From a checkpoint of a small transformer trained on Wikipedia.
Size: width 384, 12 heads of 32, vocabulary 16384, 24.2M parameters.
MLP neurons of a small language model. Each row is named by its layer, matrix (up: input weights; down: output weights) and neuron, and shows model dimensions 240-335. Each number is 128 + 24 x the weight over its row's rms, rounded and kept within 0 to 255. Numbers have three digits each.
Before each neuron's rows, "fires on" lists the tokens most often at its 100 highest values on Wikipedia text that the model never trained on. A number after a token or word is its count.

fires on: " until" 28, " years" 9, " after" 9, " since" 7, " has" 5
L4.up944:116124141135127114125139124091163075103144140131119115129120143098141084167126159114117149133124096132135181139056165102160161125091106106164115151107153142158128096107135105149111204122144104138131128141148141156168119153153099108088102142148108149112148122090134190142109072173128108118
L4.down944:112119104118132108073128119146137134115102133144102138116159137118127143133086116139098109115130122115133141116130115140119130133125102117089127140143114137116161118109133110116130089123134139141158122125151119114132122093130165155109135141135115115172161109165117111094137146111124110096

fires on: " the" 20, " sp" 9, " an" 9, " Republican" 8, " " 5
L2.up828:151064127158129142166123166139154152073103152118174134118104129109116153096151103113155139118148110118098146130119136119172158119143077130143134144112136110141151134109120170111118132085133117118119135141158106127144089147113121124120171100119140129137063125114151083120127133149146146161
L2.down828:164159106133162079096154108128101129133123119166148127127169127106113131127132098102106134137141123087098097144139134139119125121170133120122129161152095122099098149154153122104117119187162131093123153102092180133141145144111129142141095148107168132135141134139114168158149098130105168161

fires on: "r" 31, "ul" 24, "el" 15, "re" 13, "ell" 7, "ol" 5
L2.up1085:126085118133093121123145145113139164109125132125113143113125142092159119171111139133136138175102106111127161134125139133101101132110100134132127123127150116115150113109099151121143145116101125091117124136106125125209117104151120095179114186160126117124125116083137143151123156106161128139
L2.down1085:095175157124163138117122153123129128117162141151094143092109111146068092091125120130139103134101141089149103137150159114123111121128162164128123147163118103135102142144118114107156147146156150119062146112119099132098151108163125148121158084165160107149106125183099066133158140115108110054

fires on: "er" 23, " player" 17, "ist" 14, " Actress" 11, " Actor" 5, " actor" 4
L2.up483:130115160139098177154145118095130132079155156121133081118153143121163127119117093137110115084181114115148169145153134119157124149152140167123139131150157110115120159175153167105135117113117175116144060097138099097077115121110114137118171128126124117119135103110116094093164153150120176087
L2.down483:128118091090135164112131111148170111162143114129099117141133132118127130162161170083141133099133159146119149147101107147142146157128128134118080116115148110127092128138141117159109101142095160133124149176082135073132199126139138129121111087116154079103077124113105187149126202101139097136

fires on: "," 80
L2.up1527:111113132115155147163128101116133150123089137192157102117145180111159138163124128118144124124116130108123123125131155138155174092138130127160145107126100146133101159125117139146168137119142167112126110134134134133149088103128157096067117191112113162152129140138113109134121124160092107132
L2.down1527:124156157141154136155100114137092112157125112136135133125090094165140182072116095122112114184111153089115182114150145123116142113166176088107143125144128123146129138153133154129123137146162167132145089113110174132104130111137130123143144116127144149092115129097123088132136117162084154167

fires on: ")," 33, "ist" 9, " bi" 8
L2.up1309:127136126139127143153153138116148126089118115131133108129106102140151132117142126125098122108149109098127135139169142126145112153168095104156143106104128144123122160140143155089110164111140094153144071094122135171108107128123092125116121139146119136169111122116107143103095127148091118127
L2.down1309:129134105138161139150138147144098147147080158109137171153134103159174131140113127103115114113138157153132073100128108150101113092133178128089113152178109155148110125116129131108136091151087152135139117137087084134129108120114113134144137074107127124133132155124116146119128140121130157158

fires on: " later" 13, " after" 11, "==" 11, " following" 6, "Following" 5, " until" 5
L7.up1138:105116137099132121131124113124102056120139098110161139146089149133146134172089135136125165131097123187144134109078117115120141149119098141114066127124135133139110095068065107154143162091163145119133129157164126106137116131139101122132082178112109130155117133160128132152081134174126182150
L7.down1138:108125134120169139093185123108128190138125139051069145121154161125161147154189108138134119114158126158176134124134114172163121088159126160154131121128122117109093086084191077122127092137119109095191126108067141166105154122108126115097153108113135095105113112085123117112118114148105140149

fires on: " Ch" 20, " ch" 9, " N" 8, "ach" 5, " st" 5, " St" 4
L7.up1411:140077138165127149151114126126092095108092145149116116126128144087177130136153135154146116104179155127132103141127157166117133110125111089132097157170114153138154126136133140123109157119139130134125137138166130090089122170136110118086141144090084195146131131097136086116100121138119135122
L7.down1411:080146112108137099131151103141139118124135152119123127128127141121071120137118127129129137134129084118101107141114146097130134134109066117134166084118114147150134102110139135108113131115115113098157110124135109135143133139111131105174145139116115132131103091129125120138164094093117178170

fires on: "-" 43, " and" 7
L7.up1057:100105132132128146129121119142078112125115126147123090093114112137134177150167163141129192090142125144126107098119150090124114161134124117109155133148198163136121100071140160117127139136183126117109165157110127144124115131158093091115157146106144156149141105162096133102137141118133065146
L7.down1057:154167158126126066095147159125146142140153107100104149140110147112148098107132119153108135098112157093152115116126170140167121126159125128171124131139140143129180131132119103121155153150099115112113121097147097152120156074092133099170151127086126083163203076144112129136145152152147124119

fires on: " for" 40, " Won" 10, "For" 9, " For" 7, "Over" 4, " over" 4
L4.up1163:130106095112127133108110134112148140126144145167130150139164172082148133138116107127178140119128123130110153104145131177118133141088126145096151178128132146147140120134136135120156128159091143122120109118107090100113107107139132152062108137130154107107145103141135112048154156129127114117
L4.down1163:110133152105091112088123093133133146134112128117131119120180116129097110113138149132091128175153152133128073131137118153121118170131153148121143133117166128062112107116087115137101074140143122106158118154126129148167141111178118116119124130138173142146169123082104143136110129118122105141

fires on: "s" 34, "h" 29, "," 29
L2.up212:168142149164115131142118144170153151132085116100115124179150187110173183178170131104193130132134165115130123132165114153140136093115149102138148132133127165149104148141133132163133141114116111143141138114129113122109073139129130096114156114118148137120110145126134073125120107137137124124
L2.down212:149149168179125128114143084096139092116118155121126139131124109130137187078107129113074108180135140155100159137139144109130146120127150055143168107131094143098124128154118134118117077112117131121139097104128151141132205154142129122139105166120145132125092117111160128106133109148163121157

fires on: " not" 18, " only" 13, " no" 8, " first" 6, " per" 4, "'t" 4
L7.up1139:114090168135149108168133125093161123126081155151125131099131165116123110124144093126151145114129134144120134113098139143136167141139146185101103149133116133103147118125092133100106153129123169134155145079166130072133133128122139098129145149107161132170174150136119109072130116163136149140
L7.down1139:113095174121161140139090131151109117135174141126142105132116119170172140122125135150148079075109117103137122133134102128085123113147109122082168134132115112160149130112123112150126157150148097126139061151129130142115101134153102072148128110115123096126079140127121170124123116132109096145

fires on: "B" 40, " J" 11, "b" 11, " W" 11, "W" 10, " work" 7
L2.up1:095105121120142135119074141108116100110101171180111078113113151147140117164103108125152117128143108170134119154103083172111138120091108129171142107138101124117115114131157168104126139115084117110116180125130127140144106142123144171111123118128129150183166109094157091097136134153111144107
L2.down1:136119105107098093124138170146147143100115145137137135124096149138108131115133148137065098175118148092123163123147080095113135162110143121104142117123112110137163126149111123130123161113117123116119102152105178100142125077170102160175103144160123149110133116114144149135139106132146161187

fires on: "f" 54, " in" 13, "F" 11, "of" 7
L2.up744:107104108054101173133105141134132093090163112159144145105124164077110172146106120073208132073109128133130109133149087113154141156133124123150137134142145145098130116133115138139111102111090141154156135134160108119102131122140116127133113114176137135128176151112109120121158156147103151089
L2.down744:182122107128114138148122099094125130152162157106107108109158060123121148091154132068143077144132122103125099110120172185132110163146170152150164127147172109106124122142144117102142110118137146096097115092164109146143162151117124102154132115122103129122135100105106154147163074134117113097

fires on: " –" 21, " to" 15, " " 9, " power" 7, " Act" 7, " Republican" 5
L4.up964:130105124172134168136102163105097164116134156136151191152106133151111139098085088097184123069143137132141105125125140169138110116123116127137139128138171133173090123099128146137107123106139105092077075120200114114105129115161142129132152105126151111100073133143121078109163156133083138122
L4.down964:108151124135134125130139128113119158124109150164164108104165096150142114119131128124135124135141122118113157134123112130138146112120145135114146104115144102104160142106173177140128119118095157104149160124104134158109137097089131155151147102138140113159155137085127125129122132137120106172

fires on: " It" 27, "I" 11, " that" 10, "It" 9, "-" 7, " has" 6
L4.up1441:118129132116123113110123152108149107057134132135132140147139117096088135104197135115140133117087150125128119134101117099129171140132172134113154083138122141085133116106137148158116148113129153109096104157170164133106088139116090112075109132164148111159118096103160155127146104104101096114
L4.down1441:142103093164133114099133162160138168151131141153112165132132092093133176122121115129169126068153121145131128116165122158117132142125120131126141153100096117125154132134128161137162108105139129114137144114129108135110127139142091171131117157131168121105083064111121127115136172100129118174

fires on: " It" 46, " it" 18, " (" 7, "It" 6
L4.up1263:106131129139113115110140147103114154110128160139165101155116139151119144108124100092170138153141079124158088109140123091122142118123152127162126099118146139109125141142170136153120121118140120116170154145160108104119162140111107126057135120119147117194111118120113138122149109119114114147
L4.down1263:147115096119175124086134137165094122136136131131127128153148136132122159112133155139116082089133130111107165139090138153126151156116113126109171143125128160129144132135109108112129085128107145113093138103156102126130119117213120126161122165145131150091097118108124136155111118087127136190

fires on: "ol" 42, "ron" 17, "ra" 9, " Ne" 8, "ul" 8, "la" 4
L2.up1263:092097096129142103117133126115128141130116155151114128076117106090132105158135129152160182144168079141130146138129157177132131118078134158144149145120140157142127121113121144095126159128130150097127145148111109111144114141141133099114136163176071084102147131134122142122141127088081125094
L2.down1263:098134117115135067118129161143130175136086094164098108147130146180123074128133115108117110169122120128155114126154142148131122111134121117144137112159082110132110144181109138133145124128147170114132145147142158128081109111097158153171141127128136120150095128163109083082143141146096144163

fires on: "-" 60, " |" 13
L7.up570:101137142113150145128115147156124118115143106154161127147156133119198139124103140154160153114144120148055098114110118159151150166128151150102131147188156154123123147140109149186111145128151141080112108098106114150116149115121113064124115143140185150139103184155132154091090123094103120130
L7.down570:127156096110143080140139169105149125131144113158103104154117162145157120152119148124074150139082121168154129088140128091156133128117130120145149149124099151127171153138089100104119079127163098113117116194167101160153140167118111131196103108131102090180132068107102127157118159098122171139

fires on: "s" 31, "ats" 13, " buildings" 9
L2.up1484:127151106144124089116107130137119140099090093139146102175150147144121136122156162120120157115144137111117137147142141167164154130092140138142155108114124138112137141149129160112129150104127118070134104129145130162129109147119107106107088087088115135090121154106153158123149156145140137149
L2.down1484:145141130127134119138132143131143130109104136109117138143156161155192103109120129120089093150132149135137117118150131127154150090162124090114153138153126188096160138144134143129180061140116103128113121089130108134193115150118165102141115174156183085170114124128146121190150129153135161128

fires on: " C" 58, " G" 12, "ation" 6, " Trans" 5
L2.up940:139101136133079177127166120137124139125152148169140165146110137091139143156116133129173169115141097145129126132156126120116125156080116092113116131114134116106146132153112175132126133146125163117118097154129109129108085112111163118105126176143127174144144108131147128098130103151120086155
L2.down940:127144166122120100142124108071119101151126104118154144143181153117138148145133117105156107119089143130113135179130136158133127119151133140127086115120154093101092114179127144143109134123144151125112143085158121099179175147153102124146099083105147106076163115138149117150122148123159172085

fires on: " in" 47, "," 5, " finished" 4, "==" 4, " following" 4
L7.up617:148130139101106167153126081100108115096099115132119117127094161131103123135082145129163144130117114126135146099130155100121123132135078126147091116158158188134101094127139135110150111086154155123111105124139136130144110153114082106186143134114113155163130136132111164174195147147108146126
L7.down617:161121147149140161099163152126134136174131145146106117155119143084149105137155123093156120138165145147097095160123145143116095113157144099133107118132142100131156108105123164119139127110124136069120142161156114153098143079130149144082178128148149138121124112149171076062121159163152104105

fires on: "ul" 25, "ud" 17, "un" 14, "ag" 14, " trans" 8, " North" 4
L2.up536:128118106133112174103108125118110110107147158163148099107108139087124103145132124139168091148137147120100121147144164121081086145137093121141130149118116173154145128104150151098122159109149136128112119140151121173120106092167141122122120163106171145161083119136111141108157123134124176145
L2.down536:134162091086148103162123140092100141119132088122154148136132157188075109080125140126165117167138138089093083098115100139140127184094126147142096121085154139099137138111096104158144110127094162163127161098135158115119136125122133127158099118118121109105187145095128111129121122152085122108

fires on: "ell" 24, " Navy" 14, "el" 13, " Thomas" 8, "eth" 6
L2.up1369:114119135183111127129137129118149098120164153099130065098115120107129154151119136094125137117109156107135155072124134138148108152148100134125149107106150137103164136131090150102136127150141106111128083165105088144186091120163132119174143129135118113123150111130120128140106107128124128134
L2.down1369:091148113141113151159113171103157142112124098171108156156136115113101143118104128167129142118183127142128145125129131097148106124109138100127128152118162131164138136108082113099101141126107114157125144134134107131144161168097099129108173138121123124150119120113117130135122092125119168110

fires on: "ist" 43, "ism" 11, "st" 11, " political" 7
L2.up806:099135161123138126126091112132150109074118143159138123111159084154108110137132167126126115104148128142123143094129141090140078109086128131157144084131147111116139144129146167119131127135131132141147105142148093139126145155090117091117160100120118133196144162126120126079124126139098126146
L2.down806:131103124096154118140138144126141166168124185144113144130146069125109151137103110071130121173141109103168095121103123150136136171126148151160086158095170110098137112137128119155128131137109134120133144095113087133152149104151134107152127148150097127130161150121094171153133150153113147097

fires on: " of" 29, "-" 17, " and" 7, " |" 7, "/" 5
L7.up1261:114125135140111137139121093144129097121144154166158113109137129082192102126123140107115140124101101124101110138098145124142163121102174128147137168125178130155114098140131190139114135116135125087112161180107108131152102114239132124133135182119139163084147096113132147094144128106130101156
L7.down1261:122139067102110115139147167099100173148148142168101127149110158125176118137135174139108123140113135166145133115129178118100101125132114141124163124156088161086172153139121088099105125133140097137131130131147155161167129127126117127130128127173109099129141132132105115123140182088115112132

fires on: "s" 50, "ed" 18, "or" 13, "al" 10
L2.up1412:166158140182130100164137095167115124102102132143141097155118139146156126153114114127158114150133115135134171173133147108079139131118096137103130126113127156113150152143119137140150124086122117108143107120115091130163119127123126122070108134124127125128134144124157154140133149137120123139
L2.down1412:114137151137108130095117162140126110111152141151067180158130088134112125118145170200091118151131091133156142122104150149187103132121115103102127083162108155122101183110145160163157109121148139127123120122124113137138133155099129156104128104090154131149076099095127135148105165140126080095